python train.py --n_layer=14 --d_model=512 --n_head=8 --n_kv_head=8 --head_dim=64 --d_mlp=4096 --vocab_size=50257 --activation="tanh_gelu" --norm="layernorm" --norm_place="pre" --norm_eps=1e-06 --positions="learned" --qk_norm=false --attn_scale=0.125 --bias="none" --tie_embeddings=false --parallel_block=false --init="normal" --init_std_qkv=0.0176 --init_std_o=0.00333 --init_std_up=0.0176 --init_std_down=0.00118 --optimizer="muon_variant" --lr=0.00975 --lr_mult_qkv=0.4 --lr_mult_o=1.18 --beta1=0.95 --lr_head=0.0142 --grad_clip=1.0 --warmup_steps=200 --schedule="cos" --final_lr_fraction=0.0 --batch_tokens=262144 --seq_len=1024 --doc_mask=false --train_tokens=1617000000 --steps=6169 --dataset="wikipedia_en"
MLP neurons of a small language model. Each row is named by its layer, matrix (down: output weights) and neuron, and shows model dimensions 160-223. Each number is 200 + 30 x the weight over its row's rms, rounded and kept within 0 to 999.
After each neuron's rows, "fires before" lists the tokens most often just after its 100 highest values on Wikipedia text that the model never trained on.

L8.down3652,196,191,172,241,211,185,264,236,129,211,127,157,176,231,199,213,149,237,215,228,220,123,224,184,243,189,189,131,134,175,233,233,170,221,189,206,207,201,220,190,193,180,200,270,248,160,195,188,161,147,169,212,215,212,236,167,209,206,218,234,182,206,177,235
fires before: "| ", "m", "m ", ". ", "0 ", "."

L8.down1830,224,212,195,153,185,194,163,154,187,197,216,217,160,188,218,153,206,200,222,228,205,170,209,199,184,181,235,239,265,218,177,178,163,203,167,199,172,200,246,191,260,193,239,163,209,158,251,210,154,163,234,155,182,192,271,214,168,210,207,245,220,234,260,126
fires before: ". ", ", ", ".", "and ", "with "

L8.down4005,230,148,229,221,200,249,189,196,222,199,197,190,178,179,209,234,180,160,176,164,187,193,259,203,229,191,186,250,195,155,199,193,148,242,254,225,224,218,168,164,182,281,256,170,174,140,191,204,217,173,225,192,168,226,195,157,200,220,194,167,165,185,195,200
fires before: "the ", "\n\n", "a ", "his "

L8.down3498,191,206,249,180,171,190,165,209,189,142,150,189,151,233,176,203,230,190,200,201,189,225,178,192,207,231,213,151,219,216,230,192,200,190,186,178,182,214,176,152,175,161,219,224,165,203,161,197,224,151,116,174,233,187,176,150,170,190,238,221,174,208,214,175
fires before: "| ", "|", "\n", "; ", "Gr"

L8.down90,275,197,207,247,176,169,200,254,189,235,187,190,163,268,180,258,170,200,223,210,179,195,157,175,199,184,238,256,148,147,193,170,239,180,180,167,160,228,215,181,174,197,236,194,199,239,232,207,235,263,124,186,204,234,186,212,204,155,190,206,163,215,136,226
fires before: ".", "2", ",", "mi"

L8.down2198,203,241,235,228,230,208,204,163,226,235,200,224,258,237,221,218,189,226,266,209,188,194,156,236,166,133,204,188,179,189,143,213,212,240,215,236,197,174,194,237,222,217,167,227,214,220,206,213,180,175,241,190,202,222,207,208,224,189,200,203,187,222,184,225
fires before: "| ", ".", "|---|---|---|---|", "for "

L8.down980,229,153,162,242,138,227,143,170,240,215,177,175,180,219,212,142,180,227,163,187,156,136,219,183,186,159,232,192,221,144,155,188,201,243,213,194,186,191,234,180,219,141,203,224,183,285,254,209,234,237,182,175,131,147,190,185,195,189,206,263,234,173,227,189
fires before: ": ", ", ", ". ", ",", "; ", "."

L8.down1133,159,182,167,168,226,186,211,129,208,170,188,186,181,230,231,246,157,166,205,202,220,182,246,193,169,193,251,200,222,212,189,225,202,172,226,228,204,263,195,225,224,175,190,217,198,259,196,182,212,186,185,222,208,155,199,180,194,176,206,228,224,209,208,228
fires before: ".", ") ", "0", ":", "1", "| "

L8.down1248,198,198,151,272,223,247,227,231,195,177,206,170,207,196,222,223,158,151,197,186,235,170,200,209,170,143,263,202,189,192,256,190,221,180,196,200,241,184,205,154,194,183,194,258,235,194,214,192,221,224,167,210,263,257,189,244,114,200,204,212,248,174,238,179
fires before: "of ", "\n\n", "in ", "and "

L8.down3943,228,206,149,201,184,222,192,199,217,178,173,214,190,204,189,199,180,200,230,173,219,295,182,207,205,168,207,189,186,186,182,143,200,224,123,178,144,157,157,135,204,227,215,155,205,196,190,237,184,249,141,210,195,168,255,190,201,166,244,183,233,217,227,205
fires before: "was ", "is ", "(", "has ", "are ", "were "

L8.down2582,182,226,209,231,182,218,205,253,239,210,194,185,180,250,192,148,196,192,213,236,287,228,221,188,196,182,202,161,135,150,178,174,204,229,214,195,185,188,227,174,211,185,209,135,222,225,177,176,209,182,191,211,243,173,152,222,228,159,210,207,236,196,170,201
fires before: "| ", "|", "===", "(", "\n"

L8.down2991,225,184,223,228,163,223,172,258,208,221,219,234,159,156,272,238,219,166,188,186,154,210,235,209,186,161,175,139,144,195,259,234,188,190,154,205,209,132,194,173,160,179,218,180,146,204,216,166,219,250,150,215,173,214,223,241,194,215,217,225,222,246,203,203
fires before: "\n\n", ": ", "The ", "- "

L8.down3295,216,182,129,199,226,173,253,276,169,237,178,169,252,195,193,253,167,239,187,183,222,186,202,172,210,183,200,182,213,187,220,186,222,153,194,270,213,168,197,206,227,213,210,160,232,163,215,172,200,239,197,165,163,267,246,194,243,198,180,145,257,188,190,171
fires before: "| ", "a ", "- ", "|---|---|---|---|---|---|", "the ", "|---|---|---|---|"

L8.down2239,177,207,239,223,225,205,249,226,174,166,219,229,216,218,224,176,256,207,208,145,211,128,140,135,199,220,173,227,178,200,184,186,210,187,183,171,199,219,200,198,229,254,173,184,209,240,177,163,185,163,206,179,241,187,226,190,227,212,172,196,245,199,231,220
fires before: ") ", ". ", "% ", "| "

L8.down494,154,236,181,229,180,213,184,195,201,203,216,193,166,237,165,216,213,215,164,233,195,201,183,148,204,215,184,216,174,200,162,202,204,214,216,177,238,219,221,185,178,175,205,215,249,266,164,213,174,191,238,204,246,169,193,150,167,238,245,245,169,193,152,185
fires before: ") ", ".", "1"

L8.down2743,219,164,201,182,230,184,180,175,191,120,208,232,220,243,188,145,181,195,253,198,237,141,250,161,193,149,196,198,229,200,211,165,191,218,135,199,213,178,161,229,233,233,227,217,245,164,207,222,207,197,240,174,167,203,207,201,177,160,201,243,255,226,255,199
fires before: ", "

L8.down2862,176,204,151,141,115,192,190,196,206,197,218,181,176,170,169,218,224,184,166,156,118,184,155,173,163,178,251,196,201,183,239,219,150,203,192,229,207,147,143,191,170,272,212,136,221,191,159,141,155,225,166,155,220,167,193,183,239,196,209,178,205,213,113,194
fires before: "- ", "| ", "\n"

L8.down4031,160,192,182,186,122,226,212,149,234,178,161,215,204,199,154,209,140,215,178,188,163,233,226,183,191,199,204,174,214,218,194,144,193,100,167,188,224,185,192,174,170,199,166,175,192,239,221,226,224,244,195,201,163,130,244,178,180,180,207,190,194,212,198,209
fires before: ", ", ". ", "s", "\n", "s ", "–"

L8.down1311,210,213,209,199,228,216,163,206,189,227,183,196,154,182,226,209,183,177,223,213,186,200,226,186,168,187,234,224,183,138,226,183,173,145,188,222,196,153,226,209,250,133,199,174,202,164,217,210,238,249,185,182,234,242,215,250,195,221,213,175,232,257,144,176
fires before: ", ", ".", "(", ")", "2 ", "–"

L8.down2599,168,172,172,207,226,222,185,189,217,246,183,176,197,205,180,198,203,175,181,250,158,227,181,202,207,216,166,189,219,245,197,124,123,160,233,198,239,222,186,175,202,198,211,193,175,166,225,224,212,195,197,180,262,172,195,165,217,179,166,179,206,251,188,169
fires before: "| ", "|", "\n", "Eas", ": "

L8.down2321,205,207,187,221,202,210,234,162,189,189,195,281,222,200,216,218,194,239,195,141,210,218,149,206,177,190,163,204,159,210,190,138,181,238,183,178,187,252,232,231,189,174,212,151,225,179,207,221,167,208,193,177,176,190,208,193,246,169,205,191,163,146,190,265
fires before: "| ", "- "

L8.down3948,164,198,163,229,213,185,212,176,185,182,249,233,187,194,189,156,210,149,177,200,222,153,181,238,178,200,185,202,201,192,142,111,184,247,266,196,159,192,197,243,196,203,211,179,192,214,196,197,209,182,210,195,121,206,178,198,201,171,136,153,186,262,215,178
fires before: "| ", "votes "

L8.down1620,190,191,207,201,183,223,209,175,223,182,187,245,193,195,216,225,230,198,246,224,205,249,182,152,181,197,186,184,177,186,219,205,245,148,138,234,241,260,185,189,215,203,172,179,142,161,182,219,150,196,173,222,139,182,194,203,130,199,151,190,231,198,132,156
fires before: "\n\n", "\n"

L8.down3837,176,188,215,187,214,185,197,204,246,199,221,152,194,242,236,226,154,213,202,192,176,128,199,191,221,215,201,192,212,240,206,261,202,226,161,192,196,199,229,140,181,178,230,192,181,174,194,187,172,234,213,257,178,161,253,245,184,206,138,176,204,194,171,226
fires before: "| ", "\n", ": ", "|", "and "

L8.down3278,210,199,178,151,193,233,190,155,188,140,164,200,160,209,149,230,189,227,217,234,240,213,207,219,166,182,190,208,145,180,201,222,162,227,144,161,134,153,191,203,199,212,234,145,207,257,134,175,180,165,229,230,159,187,237,266,184,214,258,159,177,237,158,145
fires before: "| ", "(", "Chand"

L8.down3317,179,194,165,204,139,217,169,215,143,250,179,195,237,263,138,218,230,232,143,227,215,181,188,192,208,159,240,190,247,160,176,231,249,192,184,205,220,162,231,181,214,232,246,221,182,233,190,239,210,253,243,170,182,233,221,176,218,244,232,242,131,208,203,190
fires before: "s ", ") "

L8.down3335,215,186,178,187,205,145,186,195,180,223,183,215,244,264,237,197,271,201,258,287,210,199,185,198,145,239,196,149,193,269,208,188,212,237,169,136,228,206,156,241,241,214,182,166,192,223,197,120,188,258,205,247,182,149,192,245,213,170,211,225,221,196,203,188
fires before: ") ", "| ", "9", "("

L8.down337,237,208,189,212,176,193,187,155,213,196,190,206,177,237,232,234,241,165,207,175,228,155,248,217,194,158,215,237,207,153,160,182,192,187,179,207,176,191,190,203,189,230,215,178,171,191,189,196,177,199,207,193,196,158,158,218,194,180,213,214,201,176,167,208
fires before: "| ", "0 "

L8.down9,220,150,188,118,158,235,199,185,196,218,215,214,184,185,162,175,234,234,139,183,136,137,109,181,211,207,168,262,196,182,161,167,179,170,193,211,207,188,204,237,201,218,215,215,237,233,199,202,207,174,231,148,194,207,175,206,213,171,253,206,182,202,210,187
fires before: "| ", "; ", ") "

L8.down1144,172,250,193,167,189,204,212,200,251,165,209,204,220,149,169,153,192,147,195,188,174,191,192,226,202,223,204,200,201,257,130,176,197,150,234,208,194,193,180,251,233,174,214,161,168,208,212,223,226,220,189,170,174,185,164,196,234,216,227,151,135,202,215,172
fires before: "| ", "; ", "and ", "°"

L8.down1270,150,193,234,225,221,213,159,222,178,231,190,155,177,218,208,182,196,176,282,179,181,187,222,226,241,237,161,220,186,174,166,157,201,242,280,220,241,141,186,234,183,154,190,227,214,149,186,244,158,224,227,194,208,255,215,172,198,253,216,187,193,228,257,205
fires before: "s ", ") ", "first "

L8.down714,191,138,161,152,232,190,187,242,196,216,217,239,220,168,148,212,175,214,194,181,199,204,174,201,219,182,189,190,209,251,200,159,186,174,243,217,179,191,250,202,167,116,218,192,199,161,163,198,175,223,176,223,224,207,229,229,111,194,151,169,207,135,160,204
fires before: "\n\n", "'", "', ", "s "

L8.down3621,234,236,211,204,230,252,201,190,195,237,207,192,163,169,176,227,235,233,183,246,196,270,214,211,234,189,169,158,211,181,186,245,211,214,219,182,192,153,162,176,186,205,130,208,256,184,200,189,187,202,176,232,198,185,168,225,220,156,234,191,184,220,198,230
fires before: ".", ")", "ª "

L8.down1110,189,210,215,147,210,217,183,177,199,184,251,176,210,252,161,208,183,206,176,189,256,220,199,174,225,186,199,217,159,194,163,222,203,173,221,207,206,199,207,181,209,209,151,195,191,264,237,218,190,200,159,190,163,231,177,150,247,153,239,178,164,235,257,185
fires before: "| ", "; ", "by ", "on "

L8.down4007,193,250,178,180,193,216,217,202,184,265,149,243,202,249,182,172,194,219,232,182,162,195,184,161,200,179,216,262,226,182,193,180,176,218,264,229,163,179,194,170,193,179,146,169,180,206,210,225,117,171,192,228,182,207,232,169,224,206,156,167,178,158,247,164
fires before: "\n", ", ", "|", "0 "

L8.down2770,148,228,178,249,257,199,162,190,233,183,201,184,176,222,227,159,224,233,250,256,179,195,150,164,160,196,171,194,191,209,215,198,171,268,168,217,216,222,218,204,226,256,224,239,224,194,220,237,226,217,203,176,208,190,182,215,133,204,217,171,233,232,214,169
fires before: "| ", "place ", "(", "(+", "and "

L8.down2875,181,171,184,187,221,198,156,241,160,195,219,233,174,227,242,140,240,198,195,185,193,103,250,227,236,167,203,179,197,206,199,232,219,186,234,127,179,217,226,179,208,210,249,235,151,176,177,197,220,205,181,178,210,214,250,172,158,187,194,198,145,213,148,166
fires before: "| ", ".", "; ", "1", "\n"

L8.down1817,182,209,166,152,223,195,204,218,205,149,246,156,160,182,208,193,215,256,156,167,214,229,200,264,211,219,144,222,171,188,204,205,168,139,221,172,182,196,185,194,279,236,191,241,195,188,189,179,206,239,155,188,222,184,281,203,263,190,228,169,212,216,177,158
fires before: "| ", ".", "://"

L8.down470,227,275,272,215,198,222,222,242,191,173,173,228,228,227,188,228,210,228,210,200,207,232,199,205,188,219,147,152,167,224,211,210,191,221,172,170,195,191,178,228,251,186,167,203,189,125,225,196,233,225,197,205,191,185,222,167,215,187,191,183,205,163,162,165
fires before: "| ", "; ", "0 ", "0", "—; "

L8.down967,175,234,204,227,205,172,165,192,215,183,192,206,216,221,220,189,166,252,132,261,220,146,224,233,170,181,227,199,226,226,195,191,185,210,266,171,207,187,198,209,209,214,167,203,283,222,177,186,191,174,142,192,250,217,182,193,259,294,198,193,204,214,149,221
fires before: "| ", "the ", "61"

L8.down1786,221,187,225,196,174,208,134,234,235,181,200,184,217,196,206,216,218,221,144,206,200,206,172,183,197,220,235,255,225,176,140,181,209,216,205,225,182,185,205,184,240,198,180,199,271,170,246,180,213,222,185,174,252,213,206,213,269,192,166,180,192,191,165,270
fires before: "===", "2", "8", "0", ") ", "\n\n"

L8.down3935,197,266,207,193,191,183,180,148,181,180,211,166,232,164,202,157,200,207,169,183,238,174,190,224,201,254,159,239,178,202,196,151,216,195,164,202,193,199,229,171,208,135,169,149,156,215,246,168,234,204,167,156,235,271,241,169,240,211,197,147,169,207,205,176
fires before: "s ", "ve ", "t ", "re "

L8.down1102,169,245,273,205,189,199,217,186,139,239,221,159,199,200,206,199,216,186,230,216,174,129,177,171,186,216,173,215,204,211,224,169,220,211,252,166,223,230,177,152,211,208,217,144,173,210,207,194,148,205,156,145,177,217,170,152,217,145,193,224,221,236,211,185
fires before: "\n", "|", "| ", "the "

L8.down32,140,252,251,183,193,172,182,248,233,242,195,236,183,223,221,208,225,226,221,200,233,203,227,186,237,202,184,156,202,185,233,186,175,195,173,204,212,166,196,176,144,173,191,165,159,215,187,151,216,244,119,219,241,175,223,209,186,208,227,149,247,189,178,215
fires before: "| ", "(", "|"

L8.down1775,243,162,247,173,223,183,208,109,231,154,210,207,201,165,193,184,143,194,267,201,195,128,201,215,210,183,138,244,181,176,240,162,222,209,228,154,218,204,215,196,189,229,179,195,224,221,181,203,218,159,168,153,212,199,183,188,174,200,222,222,206,178,203,197
fires before: "\n", "and ", "- ", "\n\n"

L8.down2342,228,131,251,207,194,197,220,139,254,218,193,195,165,177,203,208,181,168,205,165,170,152,135,207,177,169,130,160,222,193,198,198,140,161,181,164,261,151,190,183,212,162,133,185,210,162,176,214,175,211,183,229,202,191,186,200,237,207,184,154,198,192,207,189
fires before: "| ", "In "

L8.down2639,186,171,217,187,181,244,175,166,171,207,209,151,165,214,174,191,155,204,193,236,189,116,172,207,209,150,206,207,214,148,233,195,214,226,205,206,193,167,200,191,213,199,135,205,218,183,193,247,172,211,228,181,151,203,185,171,243,203,199,198,141,137,208,205
fires before: "| ", ",", "st ", ") ", "-"

L8.down1541,183,177,238,218,139,188,205,217,234,194,222,232,163,173,199,162,150,182,183,204,241,144,236,158,219,206,210,226,178,226,216,283,187,160,207,133,188,195,291,227,171,181,215,227,189,189,184,222,156,179,239,166,210,184,163,242,149,186,188,178,182,187,189,156
fires before: "| "

L8.down2878,161,201,180,210,166,159,197,189,169,202,189,194,150,172,203,189,206,211,191,221,195,256,193,237,218,172,167,160,204,219,216,203,165,183,235,212,244,239,212,198,204,183,149,148,165,163,214,182,158,225,160,166,197,195,168,208,240,200,222,200,258,149,184,214
fires before: "| ", "0 ", "; ", "m", "."

L8.down1120,160,186,221,137,224,206,156,172,157,214,258,246,180,240,210,150,212,235,207,210,165,77,170,209,151,220,199,253,234,180,190,176,199,232,184,210,173,172,190,218,156,223,191,177,268,199,208,219,187,150,229,160,171,203,223,156,200,177,230,215,185,236,220,177
fires before: "| ", "1", "on "

L8.down2768,160,243,186,242,204,192,144,234,165,203,159,161,118,177,230,191,181,245,215,177,133,197,172,232,137,192,246,175,188,140,165,223,206,190,191,235,174,143,202,187,191,243,182,208,186,189,213,161,208,199,196,198,162,214,194,154,158,200,175,210,233,151,199,184
fires before: ", ", ". ", "°", "-", "| ", "; "

L8.down412,236,162,242,243,216,243,206,157,140,179,230,189,192,142,189,113,169,195,246,197,143,140,173,194,197,203,222,217,210,223,176,191,201,193,207,237,180,200,174,208,185,174,162,168,196,198,187,189,141,130,181,221,196,153,163,209,211,195,205,261,177,206,195,164
fires before: "| ", ". ", "Reg", "ª "

L8.down3314,158,177,181,217,183,175,202,136,198,200,191,192,199,175,215,237,165,233,184,201,184,201,234,239,173,191,192,212,179,185,176,185,181,191,176,189,185,216,211,260,182,238,220,121,234,197,143,147,194,203,215,207,155,218,131,189,159,218,213,191,170,223,211,179
fires before: "| ", "|"

L8.down585,214,211,253,176,203,216,159,197,196,228,203,211,170,195,232,192,217,185,214,208,165,160,147,147,138,206,157,168,184,200,184,124,192,183,214,210,206,215,178,136,125,202,178,200,186,171,185,167,229,195,198,146,213,170,209,194,192,210,208,194,171,161,159,224
fires before: "| ", "; ", "-"

L8.down446,222,152,197,217,210,219,225,197,232,123,143,206,190,188,230,200,204,178,195,213,167,201,212,167,201,181,177,233,179,265,202,230,175,193,163,179,244,131,191,160,194,209,193,189,205,259,167,179,243,187,212,238,194,267,191,203,245,179,206,191,182,195,195,197
fires before: "\n", "| ", "|"

L8.down3624,226,198,213,189,193,190,227,170,178,165,193,188,234,206,187,172,169,181,222,253,192,165,244,155,171,122,211,217,126,223,183,183,201,220,172,247,212,175,211,156,225,242,146,187,179,196,164,188,215,227,195,202,206,221,126,235,207,169,166,213,161,182,158,210
fires before: "| ", "|---|---|---|---|"

L8.down797,191,174,194,176,258,230,190,100,178,125,188,225,218,203,203,226,166,210,166,228,178,194,212,133,124,186,158,174,229,278,175,184,228,200,198,229,173,180,246,176,205,230,208,265,224,210,221,198,151,208,162,227,172,177,129,207,211,164,211,223,188,193,146,207
fires before: "| ", "in ", "record "

L8.down1835,204,250,213,157,114,193,180,129,142,166,190,198,240,168,220,217,194,201,182,201,241,119,197,215,208,200,214,146,226,178,165,203,273,197,242,193,177,208,227,181,241,191,199,212,159,191,219,128,215,176,171,207,165,221,174,257,185,204,164,176,215,202,149,217
fires before: "s "